Part of a small language model's weights: rotary positions.
MLP neurons of a small language model. Each row is named by its layer, matrix (gate and up: input weights) and neuron, and shows model dimensions 240-335. Each number is 200 + 40 x the weight over its row's rms, rounded and kept within 0 to 999. A neuron's up and down rows have the sign that makes its largest values positive.
After each neuron's rows, "fires in" lists the words (lower case) most often at its 100 highest values on Wikipedia text that the model never trained on.

L10.gate528,169,217,139,222,184,225,232,212,225,165,200,145,281,191,206,140,195,249,208,211,249,254,215,191,219,277,211,284,223,163,169,248,161,171,125,197,118,320,207,279,227,148,167,226,152,228,206,215,226,201,169,162,188,195,183,202,206,243,212,190,195,225,263,158,243,123,191,262,205,186,131,148,264,199,157,187,279,229,129,239,167,227,177,224,219,169,197,183,192,149,180,169,179,236,195,180
L10.up528,171,226,180,237,210,246,159,257,124,228,90,224,218,169,186,175,190,226,229,234,148,169,154,259,160,197,210,185,197,234,109,266,231,166,198,212,190,215,234,174,179,252,178,250,240,244,203,124,216,212,186,231,157,295,163,234,162,191,267,129,260,204,176,194,212,120,244,263,185,153,230,160,244,197,144,152,162,165,150,247,208,126,153,191,221,150,262,247,195,212,185,169,243,255,229,178
fires in: "was", "is"

L7.gate335,146,178,155,174,173,227,197,202,203,171,169,133,271,187,135,190,281,204,211,251,146,185,142,228,173,226,250,182,142,203,175,234,149,234,160,216,198,238,201,201,154,189,151,249,171,168,191,187,152,210,231,98,214,169,226,201,220,150,169,180,302,179,261,197,262,147,126,240,244,210,195,256,158,224,167,220,183,207,95,187,232,161,226,257,203,204,202,188,262,208,180,217,223,156,114,183
L7.up335,274,242,162,143,230,215,220,177,140,136,128,188,187,189,218,236,196,171,222,202,223,239,182,234,219,234,233,194,171,272,220,148,310,158,207,237,157,174,211,202,201,203,175,198,192,245,214,201,163,192,267,168,175,261,115,187,204,248,185,234,148,228,215,197,147,197,239,194,270,187,274,196,176,222,198,143,235,93,195,221,214,190,151,194,209,252,209,313,186,262,240,173,170,193,230,202
fires in: "of", "the", "during"

L8.gate637,174,279,145,271,192,282,186,233,253,232,176,205,226,112,155,193,279,165,199,302,176,154,162,168,184,153,222,251,166,232,211,214,166,267,180,238,164,192,243,192,263,258,150,205,234,174,168,99,57,202,283,92,224,141,175,226,154,191,174,300,156,215,200,212,229,185,202,286,219,225,186,212,183,145,173,252,142,205,182,204,180,227,204,206,240,185,232,152,192,244,232,197,222,223,209,159
L8.up637,184,175,183,195,234,202,138,113,192,228,178,248,157,220,185,178,236,184,197,176,188,139,154,192,238,128,204,178,137,144,185,231,253,134,167,199,213,227,233,149,232,160,205,153,166,209,212,251,202,159,117,187,247,245,184,278,221,176,189,241,191,176,218,174,139,211,237,212,273,160,158,273,234,209,206,273,258,168,194,230,164,218,226,234,138,193,157,141,180,228,137,180,239,260,211,169
fires in: "an", "the", "provide"

L8.gate191,197,188,185,159,194,169,206,204,220,181,168,209,276,135,217,176,275,202,176,183,246,283,163,211,136,175,185,123,202,173,201,181,226,284,260,194,212,163,164,234,223,209,225,205,196,173,307,211,195,183,212,197,218,247,183,157,228,185,152,228,200,276,228,187,234,147,164,208,231,181,235,183,233,197,174,226,160,269,244,171,255,237,190,155,186,176,219,141,180,213,181,174,167,217,265,232
L8.up191,289,174,150,222,228,222,145,212,233,159,191,179,207,237,258,177,155,187,165,249,213,227,164,242,226,162,172,204,193,197,201,235,245,229,209,147,202,233,165,199,165,199,95,187,134,207,244,229,255,137,128,163,138,209,249,198,168,167,120,166,226,181,153,236,208,247,210,177,217,147,211,235,180,109,266,217,148,193,163,161,179,233,118,179,215,182,194,193,178,194,203,219,209,183,219,184
fires in: "for", "made", "to", "a", "lost", "two"

L7.gate113,215,252,184,204,192,149,226,213,309,195,129,234,223,206,226,237,212,149,253,214,291,115,226,213,211,281,182,195,208,166,202,223,141,165,153,220,219,246,264,225,198,212,149,173,251,249,219,232,176,154,242,206,105,160,178,200,206,157,227,122,224,192,210,93,87,166,211,267,187,256,245,101,194,210,199,182,195,214,190,237,194,221,181,228,227,183,242,178,198,161,235,237,230,233,204,194
L7.up113,128,176,221,180,183,169,190,213,229,238,200,234,282,304,244,176,146,214,169,164,185,130,250,261,222,207,256,197,166,192,219,236,186,228,193,178,207,215,156,128,203,211,166,153,111,202,256,201,165,179,223,141,148,188,191,238,248,263,208,178,187,172,258,237,277,195,170,220,299,229,216,234,261,200,206,148,155,136,232,247,115,228,223,202,213,142,156,223,184,186,220,226,201,158,247,221
fires in: "it", "them", "its", "her"

L8.gate198,100,179,164,270,175,290,112,174,198,237,173,182,233,164,150,172,200,209,241,178,214,178,183,117,211,206,191,255,257,228,161,225,245,201,163,256,181,157,173,138,182,242,146,236,168,253,153,193,104,132,206,193,218,141,96,187,201,196,200,246,232,98,246,220,294,196,209,234,196,210,181,257,196,195,243,224,216,201,215,169,196,252,257,299,190,159,239,148,210,196,254,248,229,230,226,321
L8.up198,198,268,146,238,158,272,195,108,244,140,216,256,230,203,140,229,131,222,197,178,258,213,190,214,210,210,213,223,214,222,171,271,235,176,230,219,207,156,187,194,243,244,229,193,202,234,151,216,134,246,195,181,239,154,149,250,235,165,235,134,205,274,223,238,237,175,184,209,226,293,216,201,260,171,119,155,181,327,133,210,235,218,189,214,214,180,237,178,187,162,213,225,181,185,186,157
fires in: "the", "of", "to", "by"

L8.gate380,148,196,209,129,184,221,152,200,181,228,184,198,204,241,240,237,178,161,241,151,206,159,252,210,266,212,269,205,213,170,228,223,234,167,206,188,211,185,223,212,221,207,282,217,136,228,189,195,181,237,194,167,232,153,140,165,273,250,200,252,183,192,257,189,199,252,210,243,205,228,290,181,198,170,248,217,227,164,193,196,205,176,161,197,194,194,174,175,198,110,176,192,218,157,229,203
L8.up380,210,147,193,175,159,198,245,142,223,142,183,179,213,259,196,218,254,231,184,153,163,196,178,226,182,170,225,267,200,162,230,222,251,189,191,241,179,228,205,164,206,185,303,222,189,318,168,207,204,201,256,271,157,207,196,192,186,240,205,169,188,194,179,244,169,249,171,249,190,151,249,149,261,139,231,166,241,190,234,307,213,160,187,186,182,205,250,260,195,190,180,222,249,220,224,161
fires in: "that", "it", "i", "who", "you"

L3.gate68,211,184,269,190,250,215,162,213,134,174,158,207,166,209,201,225,274,190,136,221,136,136,199,225,176,174,243,289,234,132,229,163,160,219,175,248,203,128,118,199,169,231,198,173,216,215,192,189,215,225,201,157,171,190,129,276,161,195,247,216,217,135,226,184,137,168,141,233,254,159,237,265,201,286,159,188,224,219,202,189,234,296,283,247,147,153,152,169,205,242,260,224,209,163,127,219
L3.up68,199,217,156,137,153,284,166,150,202,209,240,144,242,191,202,235,251,230,183,145,198,229,214,165,182,197,190,222,193,148,185,196,227,297,191,162,161,164,164,211,130,239,199,224,187,169,254,194,242,145,209,263,213,185,222,212,238,210,260,141,186,214,253,172,140,134,298,116,211,148,214,201,207,165,188,160,272,220,193,271,190,179,115,254,226,174,193,180,225,202,250,131,224,180,122,137
fires in: "part", "art", "partial", "general", "martial"

L10.gate730,177,250,170,159,171,249,175,180,264,186,191,186,194,154,206,243,197,184,165,203,181,251,234,160,180,229,169,210,239,156,241,200,196,177,191,174,246,232,202,160,230,254,131,134,240,269,173,299,173,150,194,139,233,159,173,180,217,160,178,133,145,234,240,136,251,154,175,218,203,186,218,241,204,219,147,250,180,97,206,177,212,167,229,196,203,215,257,235,188,160,220,185,267,199,205,265
L10.up730,196,175,251,166,177,235,232,215,258,215,118,205,177,192,239,168,226,232,182,149,215,242,177,175,185,242,127,220,206,142,240,160,195,210,177,144,212,252,220,151,216,209,216,207,214,204,214,272,192,185,197,200,205,171,131,189,201,222,238,160,227,239,206,167,211,211,216,193,265,167,225,177,166,229,199,205,290,226,212,197,168,266,219,229,163,182,257,169,171,250,187,297,199,196,226,279
fires in: "was", "is", "also", "s", "not"

L9.gate25,169,252,198,206,189,166,201,230,210,179,253,252,195,140,136,229,220,250,205,176,199,264,170,195,216,169,204,207,269,164,135,174,236,139,304,199,222,159,245,183,236,181,248,214,221,213,248,187,197,117,193,210,183,185,151,245,246,288,193,248,147,173,188,226,171,182,157,252,215,172,250,190,150,194,160,245,128,141,205,155,240,168,208,207,263,99,260,259,269,267,183,183,179,208,219,192
L9.up25,218,222,182,162,193,202,227,197,149,227,171,258,221,217,216,207,168,208,211,198,184,197,200,171,181,184,219,254,248,211,150,146,109,249,252,180,238,159,161,163,235,272,254,187,233,211,295,229,212,194,311,143,195,164,181,190,158,206,247,190,199,175,201,255,150,305,229,165,172,219,117,165,213,216,142,222,170,221,235,191,273,235,249,222,147,202,194,179,142,116,193,227,252,157,210,179
fires in: "the", "s"

L8.gate348,146,268,224,187,153,184,213,305,270,185,210,201,219,150,214,161,239,172,215,241,221,193,187,133,186,212,174,207,247,177,183,174,233,259,209,206,207,248,131,206,215,217,213,165,266,183,163,207,155,198,213,201,185,193,212,118,177,219,189,207,177,185,256,157,209,146,185,262,194,188,216,213,101,196,252,153,222,197,209,180,255,202,179,259,246,198,291,240,175,257,179,198,193,168,233,176
L8.up348,153,204,216,165,153,220,118,197,276,213,149,248,158,232,239,172,173,166,173,237,260,168,200,196,235,228,215,207,207,268,245,260,162,168,182,237,226,240,236,213,201,187,134,197,148,167,238,186,165,165,149,100,189,158,242,151,267,241,206,228,147,117,251,265,147,176,217,205,165,161,235,75,244,143,168,222,177,179,208,122,226,166,217,176,172,200,176,135,353,188,187,158,275,225,135,180
fires in: "that", "what", "which", "how", "whose", "where"

L3.gate11,163,210,177,186,177,162,197,177,204,176,141,212,139,152,150,207,328,275,210,237,200,220,194,189,129,156,141,167,148,165,205,213,216,261,220,271,203,183,226,180,142,230,189,207,207,152,184,174,144,164,205,186,150,210,229,187,233,208,222,137,196,161,213,198,234,132,203,213,170,232,230,184,238,139,264,176,237,253,177,197,274,232,129,296,163,224,184,250,159,221,171,195,224,174,145,178
L3.up11,124,241,236,144,259,216,215,169,235,184,205,182,185,103,169,134,238,172,253,267,266,151,192,188,166,180,216,191,154,294,151,243,262,199,208,271,147,207,165,200,170,238,123,201,218,242,167,234,154,220,216,215,230,143,195,176,195,220,199,243,226,189,196,199,225,194,219,202,168,193,310,213,278,282,135,273,179,232,209,190,289,211,123,310,171,234,219,187,127,173,279,197,157,234,146,189
fires in: "in", "sep"

L9.gate754,199,223,198,252,206,250,179,238,223,161,198,125,269,199,194,186,179,164,207,150,267,243,283,203,142,231,195,245,188,219,282,210,258,246,180,120,191,218,187,139,182,192,203,217,174,181,164,217,196,245,210,195,244,148,212,239,200,282,257,176,180,203,249,285,191,189,198,238,221,235,217,213,176,232,184,159,208,212,143,218,183,214,139,212,201,253,225,178,232,152,226,153,186,237,148,207
L9.up754,216,138,122,187,195,164,213,133,195,281,196,231,217,152,161,120,217,165,210,204,196,183,188,223,276,179,225,270,187,213,262,282,169,166,143,171,189,208,144,206,177,172,186,202,171,243,172,244,209,131,248,255,197,161,151,230,162,207,224,185,199,241,164,250,263,278,224,284,163,155,249,201,165,232,212,185,174,178,186,139,179,227,243,222,210,141,166,207,200,210,179,275,238,176,230,132
fires in: "in", "aspect", "which", "as"

L7.gate276,276,191,203,216,134,185,270,171,187,162,163,121,267,192,241,98,241,188,161,127,176,256,169,209,187,150,181,196,316,155,265,182,189,216,201,202,195,281,195,202,197,192,206,242,211,243,190,235,125,164,141,179,161,155,208,228,214,192,238,141,162,218,189,192,177,175,197,264,287,207,256,215,204,200,216,176,176,176,208,201,267,206,221,149,295,212,181,218,182,189,246,184,167,160,173,142
L7.up276,163,176,201,191,157,271,230,223,215,317,205,126,169,144,186,208,173,160,157,219,176,214,200,211,186,166,193,154,190,161,210,208,194,160,229,234,156,240,269,192,129,268,114,220,153,170,165,250,193,198,168,215,212,267,275,175,225,264,234,226,148,275,199,192,217,216,196,251,183,161,288,208,173,181,212,218,159,238,135,161,254,262,120,227,196,197,202,182,157,106,238,205,274,185,217,179
fires in: "is", "was", "m", "gets", "s"

L10.gate119,142,138,245,203,229,154,242,199,147,156,194,163,218,233,156,235,231,128,167,218,215,137,194,197,180,189,303,185,210,224,264,220,179,128,206,223,254,153,159,238,185,236,239,185,210,160,109,174,169,211,206,168,162,131,255,257,238,224,273,251,176,209,226,161,192,260,141,222,219,191,237,190,169,184,188,209,180,214,147,203,264,177,160,212,240,256,216,221,169,140,179,212,236,211,209,237
L10.up119,174,218,194,135,167,168,181,248,219,235,221,193,229,184,152,252,123,232,149,219,190,212,174,211,213,232,168,258,259,179,165,128,221,172,179,190,216,160,188,231,222,222,240,194,211,289,214,100,176,132,142,172,178,178,203,219,187,236,201,175,212,133,207,210,168,207,239,256,90,252,235,173,185,123,234,153,185,184,255,105,133,175,198,184,176,234,251,220,226,196,217,277,227,179,126,195
fires in: "i", "you", "she", "we", "it"

L9.gate604,245,183,178,209,189,245,197,300,221,228,262,115,220,206,183,194,251,131,228,264,249,193,206,174,112,171,181,227,220,87,227,290,225,177,298,152,256,122,281,148,216,172,139,204,221,268,226,290,228,148,237,248,191,190,132,234,142,234,183,254,260,192,259,188,215,197,204,200,171,174,157,215,139,174,215,171,189,176,117,240,153,192,160,200,196,222,220,178,192,189,187,223,187,231,283,169
L9.up604,194,202,196,199,258,241,175,120,180,236,165,192,211,181,227,253,173,216,221,175,199,217,199,224,175,137,272,252,188,206,189,250,191,165,228,245,244,193,224,98,208,158,222,254,176,235,227,166,237,146,159,178,209,224,207,197,246,219,174,163,188,175,120,171,157,204,164,272,179,149,123,223,222,181,175,154,217,222,160,222,173,198,196,241,196,190,189,235,148,137,199,180,189,215,259,132
fires in: "to", "for", "of", "on", "in"

L3.gate465,231,185,158,151,128,218,151,274,207,228,196,253,287,222,148,145,224,218,264,257,179,229,219,211,179,198,217,259,129,144,152,215,192,249,201,175,201,157,212,160,174,295,234,205,207,191,166,268,162,218,180,243,182,129,171,190,162,256,236,206,172,140,219,196,223,174,173,199,180,159,229,90,206,255,188,224,246,205,202,177,196,210,265,188,213,174,240,143,153,206,233,158,242,280,216,159
L3.up465,204,198,117,138,139,173,61,283,177,203,232,224,243,156,120,152,228,182,236,233,148,250,220,181,221,203,176,216,203,181,191,186,148,169,110,144,149,206,228,248,242,234,294,140,192,202,170,172,148,207,159,183,178,139,205,190,200,241,253,211,172,137,263,131,202,168,244,171,206,243,162,101,269,258,155,148,185,256,182,194,235,259,193,246,164,216,159,127,235,229,160,195,239,165,246,164
fires in: "having", "of", "some", "he", "they", "from"

L8.gate301,211,187,159,182,216,230,171,181,276,203,152,188,254,225,163,177,236,170,216,251,184,167,176,215,179,215,302,145,229,146,126,183,246,170,260,189,157,126,165,187,264,196,208,246,203,143,132,200,212,189,212,143,194,157,191,195,239,237,218,223,211,218,199,160,248,260,187,200,203,255,295,93,265,199,253,206,164,292,152,216,160,166,246,189,171,233,230,137,230,153,176,143,190,256,172,173
L8.up301,85,155,181,172,229,190,198,223,173,184,138,169,215,202,198,205,234,245,180,170,246,189,265,268,182,164,168,263,235,237,125,115,190,220,122,227,217,177,225,197,190,225,323,172,179,175,215,228,219,249,181,114,187,212,176,171,233,203,213,194,194,211,182,151,166,240,207,201,135,209,211,186,241,166,188,227,235,198,207,180,173,213,210,219,257,166,155,250,235,176,197,212,223,165,212,143
fires in: "that", "which"

L3.gate514,179,147,179,222,204,190,212,179,210,229,161,269,152,191,209,235,239,242,226,183,206,153,225,197,204,187,268,263,193,257,139,222,206,230,245,184,190,188,192,244,185,266,230,219,164,203,221,181,145,172,184,254,127,248,202,108,161,205,211,255,251,213,165,211,181,175,257,204,270,198,148,196,227,227,239,245,143,209,209,243,187,271,195,235,251,155,192,224,212,206,315,209,202,212,194,235
L3.up514,179,243,247,215,238,197,202,196,256,221,235,199,108,275,181,250,184,252,272,239,161,221,275,153,155,224,223,221,275,233,174,221,244,207,210,262,226,208,152,179,202,256,107,204,186,226,308,260,187,148,194,224,134,239,97,146,219,221,194,222,261,152,216,225,168,166,223,194,223,196,191,202,207,194,176,195,238,203,244,233,267,209,196,213,211,238,224,181,110,170,201,219,178,208,223,267
fires in: "career", "history", "campaign", "education", "development", "county"

L9.gate289,99,213,150,230,170,205,216,226,224,153,212,164,170,252,122,299,141,165,156,211,271,275,159,199,192,197,180,256,178,226,159,210,263,189,135,127,183,241,265,160,157,267,192,228,193,245,134,232,160,261,130,215,159,206,227,235,181,163,204,244,114,241,189,161,222,194,201,209,180,232,251,170,210,174,200,216,216,183,218,278,194,180,189,215,248,205,206,180,170,170,179,197,154,280,184,222
L9.up289,194,178,182,240,214,191,209,246,159,238,225,201,252,237,239,233,204,218,162,166,240,156,137,125,102,263,252,238,185,180,177,177,226,193,140,208,193,252,248,152,255,199,209,194,240,177,227,210,249,292,160,166,199,185,229,218,252,228,237,185,177,156,205,134,277,208,225,194,198,197,235,176,191,176,206,186,207,147,165,253,170,200,186,184,239,266,145,186,224,259,245,210,186,141,181,172
fires in: "that", "than", "as"

L7.gate401,200,205,202,174,171,187,151,177,182,126,174,182,204,214,154,244,198,238,213,198,224,238,217,226,165,252,222,163,214,165,132,177,175,232,162,227,208,130,215,204,204,266,226,182,245,262,229,235,227,212,189,161,145,187,225,172,164,197,180,250,335,233,261,258,192,188,215,232,215,222,234,230,172,193,168,235,147,272,161,168,151,184,182,227,208,178,147,140,218,134,195,183,186,220,204,159
L7.up401,191,175,213,223,167,227,116,206,164,213,242,222,201,201,214,178,188,203,178,212,287,205,137,148,237,177,113,213,237,257,164,151,140,191,191,128,230,259,184,204,131,190,278,120,224,222,198,229,240,195,219,121,200,207,292,147,110,239,200,217,256,179,200,225,140,160,230,180,156,159,152,238,222,273,207,232,227,268,131,225,205,171,193,110,177,223,209,215,272,220,187,268,191,233,219,200
fires in: "the"

L9.gate27,237,254,100,150,245,239,196,251,219,184,174,160,166,263,251,183,206,215,217,175,192,154,172,256,178,223,135,199,179,162,113,194,214,167,262,196,186,136,165,174,265,166,206,215,216,221,223,203,164,219,224,168,167,149,171,268,203,221,193,190,186,113,201,191,223,234,169,191,244,207,258,276,252,124,285,177,145,206,189,191,189,251,193,214,254,207,158,262,144,253,186,153,230,257,252,155
L9.up27,132,236,235,97,147,270,168,163,184,140,196,150,204,185,241,180,240,212,265,214,170,272,143,136,177,162,254,186,254,194,229,257,204,124,156,193,109,214,203,216,177,243,234,164,229,196,221,222,175,122,235,203,164,204,237,180,219,186,243,244,230,210,222,211,219,213,135,238,170,155,172,161,204,268,233,228,206,168,223,246,141,198,251,220,205,244,195,146,152,199,231,184,190,239,236,190
fires in: "not", "and", "to", "the", "a"

L6.gate366,180,218,214,248,175,266,128,210,231,221,229,129,273,222,138,170,237,267,274,127,178,220,142,198,182,208,230,250,279,240,281,211,296,221,221,186,215,237,171,136,266,131,216,230,153,225,210,138,184,199,166,184,207,214,206,263,237,261,191,164,218,257,243,250,132,213,192,210,221,168,194,150,164,208,230,194,224,188,193,138,123,168,184,208,166,204,231,185,220,171,234,221,224,183,150,151
L6.up366,276,231,197,160,263,266,193,196,257,101,179,262,259,204,253,203,180,249,283,262,304,192,177,140,186,196,210,236,195,222,286,242,244,203,260,202,152,147,257,191,139,191,152,88,195,251,198,220,191,257,208,243,285,165,120,165,246,231,218,104,170,238,184,221,169,244,246,209,176,161,246,145,254,199,171,163,127,166,193,211,207,209,189,226,216,267,231,214,255,194,225,206,131,186,240,165
fires in: "that", "who", "many", "where", "how", "if"

L8.gate347,238,131,133,206,192,142,213,237,178,182,108,174,152,164,148,191,244,179,272,136,184,226,206,209,241,165,237,214,195,182,247,202,147,245,210,183,185,231,109,186,155,245,139,202,163,192,246,262,177,160,197,201,148,194,168,246,173,257,206,114,117,240,221,145,208,192,168,166,193,297,178,250,220,226,236,317,167,207,310,234,210,176,147,136,120,133,191,225,160,239,210,163,180,178,160,204
L8.up347,198,222,183,211,206,226,255,214,203,223,249,236,217,223,202,197,181,209,239,226,171,213,191,239,202,258,251,282,216,254,185,223,256,202,231,226,207,133,154,156,304,123,180,112,224,170,226,163,178,188,186,190,177,207,270,226,172,291,223,247,173,254,200,233,189,177,123,184,207,173,203,280,195,131,139,239,184,186,243,220,170,190,207,184,113,182,218,221,194,287,187,211,258,190,206,206
fires in: "to", "is", "on", "about"

L7.gate691,230,260,280,229,163,194,220,260,242,210,232,229,205,151,220,193,239,189,240,183,263,226,166,161,134,245,274,267,231,265,143,164,184,263,228,186,196,142,175,252,243,214,179,257,184,175,204,194,171,209,162,199,193,176,208,203,245,201,145,197,185,185,264,194,163,167,218,164,172,161,168,144,166,169,249,254,183,211,332,211,275,239,197,229,216,196,269,166,170,247,237,276,122,223,133,172
L7.up691,213,222,212,258,121,224,196,211,221,202,236,212,177,182,239,204,219,196,149,192,281,240,223,197,221,193,232,174,202,169,213,215,247,227,170,203,203,206,221,156,208,154,248,204,179,192,156,207,207,266,234,201,201,201,216,208,199,159,250,240,158,281,228,247,180,186,190,177,204,230,173,186,193,198,241,163,248,203,278,249,95,239,173,140,290,141,227,233,270,207,205,262,197,206,107,130
fires in: "opera", "book", "series", "comedy", "film", "authored"

L8.gate355,179,171,177,176,200,210,145,223,163,191,90,195,227,240,188,202,231,200,187,226,237,169,168,223,194,222,153,225,243,205,172,181,198,166,207,201,121,170,180,202,228,265,147,184,212,214,255,197,237,259,181,228,284,195,177,190,157,157,164,255,187,219,243,183,195,101,211,219,177,257,154,168,214,156,151,159,251,178,233,212,186,330,194,245,230,103,206,166,207,206,216,206,218,272,206,148
L8.up355,153,200,258,172,181,207,285,172,195,162,176,212,213,167,227,181,145,180,340,221,203,213,224,222,205,209,230,190,167,189,188,209,117,166,216,177,222,192,129,119,229,160,151,183,244,200,172,227,94,167,242,195,225,254,217,220,302,210,188,198,209,199,183,254,256,203,270,198,232,176,162,245,211,163,206,151,225,205,203,233,205,250,267,303,163,225,262,304,254,146,186,130,188,201,178,210
fires in: "the", "of", "his", "its", "their"

L10.gate408,190,211,213,209,253,201,196,229,222,244,213,194,268,191,183,184,158,249,160,147,154,182,208,250,189,174,274,202,172,254,295,219,173,150,258,202,146,260,216,168,166,235,211,219,237,197,204,199,188,179,155,187,161,151,201,161,263,211,172,125,227,200,145,269,238,112,257,203,194,186,177,59,233,137,183,177,213,234,185,253,246,169,170,243,170,280,210,127,271,224,234,206,165,258,126,264
L10.up408,139,223,250,191,137,181,154,211,137,205,233,205,179,244,266,220,180,226,187,134,141,132,100,142,259,272,204,229,205,221,210,242,145,214,110,239,170,184,270,279,229,199,156,270,138,209,281,274,200,262,183,108,168,159,252,194,197,210,147,148,177,230,236,267,278,157,229,247,259,208,167,178,156,239,228,96,210,290,260,198,104,177,241,219,196,170,176,208,227,215,227,212,225,203,189,195
fires in: "is", "in", "became", "known", "as"

L7.gate319,165,190,239,155,175,185,218,216,239,177,187,186,188,253,195,151,157,249,249,198,246,185,183,219,258,143,189,251,117,207,204,222,163,180,230,168,221,244,182,158,299,182,243,166,193,184,179,287,203,238,173,165,197,213,212,212,244,298,204,253,206,248,210,99,250,241,204,180,213,278,272,206,208,302,200,171,201,146,204,197,145,216,181,158,227,236,203,226,117,227,213,140,171,209,239,177
L7.up319,179,183,189,213,140,198,181,228,158,262,168,136,187,261,136,183,182,212,161,173,172,229,192,247,129,165,223,250,150,262,242,193,221,134,251,220,138,217,152,189,161,194,246,204,240,170,191,195,207,171,173,189,153,291,168,178,166,193,201,175,169,241,177,187,211,260,163,206,245,101,141,136,214,209,185,187,181,205,161,163,167,192,158,181,170,239,171,204,203,251,184,233,155,197,249,179
fires in: "to", "would", "not", "could"

L9.gate479,189,246,131,195,209,205,169,255,116,195,72,192,168,168,181,227,258,228,156,223,190,191,174,158,250,236,169,235,194,256,184,178,208,179,145,88,172,209,172,221,199,260,162,228,223,144,146,213,201,276,208,244,240,185,199,244,239,233,181,173,189,174,173,180,230,140,229,195,191,312,219,161,168,107,209,202,183,230,202,150,266,84,157,138,191,169,267,119,186,187,212,219,186,251,192,230
L9.up479,206,271,234,183,204,218,215,228,199,187,126,201,238,187,219,240,202,176,201,148,218,142,221,231,242,189,188,191,265,255,148,167,196,134,237,194,231,221,128,182,179,284,173,174,272,210,183,215,171,255,168,224,184,210,241,133,177,211,159,191,219,146,202,165,187,187,219,218,233,210,159,175,223,208,169,252,238,203,169,89,164,261,229,264,144,221,217,105,221,284,215,222,200,183,206,261
fires in: "the", "s"

L6.gate760,103,221,175,289,184,165,215,201,172,212,153,174,266,225,275,234,187,250,180,215,255,203,138,171,181,180,205,198,196,215,187,259,198,156,151,214,175,185,237,266,233,199,224,200,158,216,231,224,197,226,216,299,176,148,136,271,202,270,136,228,187,223,171,202,191,217,190,235,283,139,140,152,187,189,193,150,189,168,262,215,181,263,192,235,194,220,184,194,197,244,243,224,263,185,131,180
L6.up760,187,269,218,248,146,161,154,255,204,198,247,226,167,242,193,238,188,235,194,143,235,153,178,147,179,212,167,223,273,203,212,180,202,160,245,190,164,211,173,185,179,139,164,228,86,180,220,219,214,184,198,200,175,215,200,219,156,211,209,255,193,156,238,235,206,181,123,208,209,186,209,265,99,167,229,215,266,221,231,188,266,211,181,117,247,193,163,264,212,231,108,209,255,159,209,122
fires in: "but", "as", "though", "although", "while", "and"

L6.gate555,156,205,205,164,191,209,117,172,227,233,179,138,169,182,240,221,145,255,207,225,212,207,186,238,125,262,182,277,206,163,179,243,166,192,143,126,185,201,172,241,160,229,199,210,212,169,167,198,251,219,178,106,242,139,138,193,146,233,205,248,142,178,161,180,188,157,203,284,229,107,281,143,182,158,287,177,233,216,143,142,200,268,111,255,187,166,150,133,206,225,213,191,184,265,185,206
L6.up555,244,253,244,204,161,209,179,197,173,218,159,187,132,193,210,288,283,283,208,173,240,230,208,209,190,82,161,136,294,262,182,224,166,135,197,192,228,240,224,180,190,232,129,272,235,175,252,235,167,203,142,235,148,232,178,172,214,148,151,169,172,143,293,209,171,119,226,175,255,189,149,173,208,124,165,173,173,198,197,184,217,212,239,165,165,223,222,111,235,200,169,196,163,244,160,107
fires in: "it", "which"

L6.gate561,138,157,215,124,239,170,176,179,174,83,253,132,220,138,198,166,260,174,264,227,256,177,136,211,238,113,192,185,163,158,152,202,213,231,252,219,223,204,196,188,237,155,173,172,225,182,186,244,183,156,185,250,235,130,190,258,248,196,228,192,184,188,236,169,239,147,263,222,176,262,233,167,196,179,201,231,285,219,259,190,278,165,145,236,161,197,206,205,159,201,199,182,155,194,156,213
L6.up561,293,153,176,233,148,221,145,260,194,202,220,179,280,223,210,213,227,260,172,291,234,173,182,193,217,196,167,204,233,91,171,179,156,226,219,210,254,145,289,183,230,275,117,216,203,179,196,152,211,249,161,225,228,175,203,187,162,167,156,163,174,226,198,215,302,237,156,132,196,170,151,228,197,137,213,206,252,191,100,175,138,189,233,140,245,252,184,82,207,190,216,221,297,242,226,212
fires in: "on", "as", "according", "to", "of"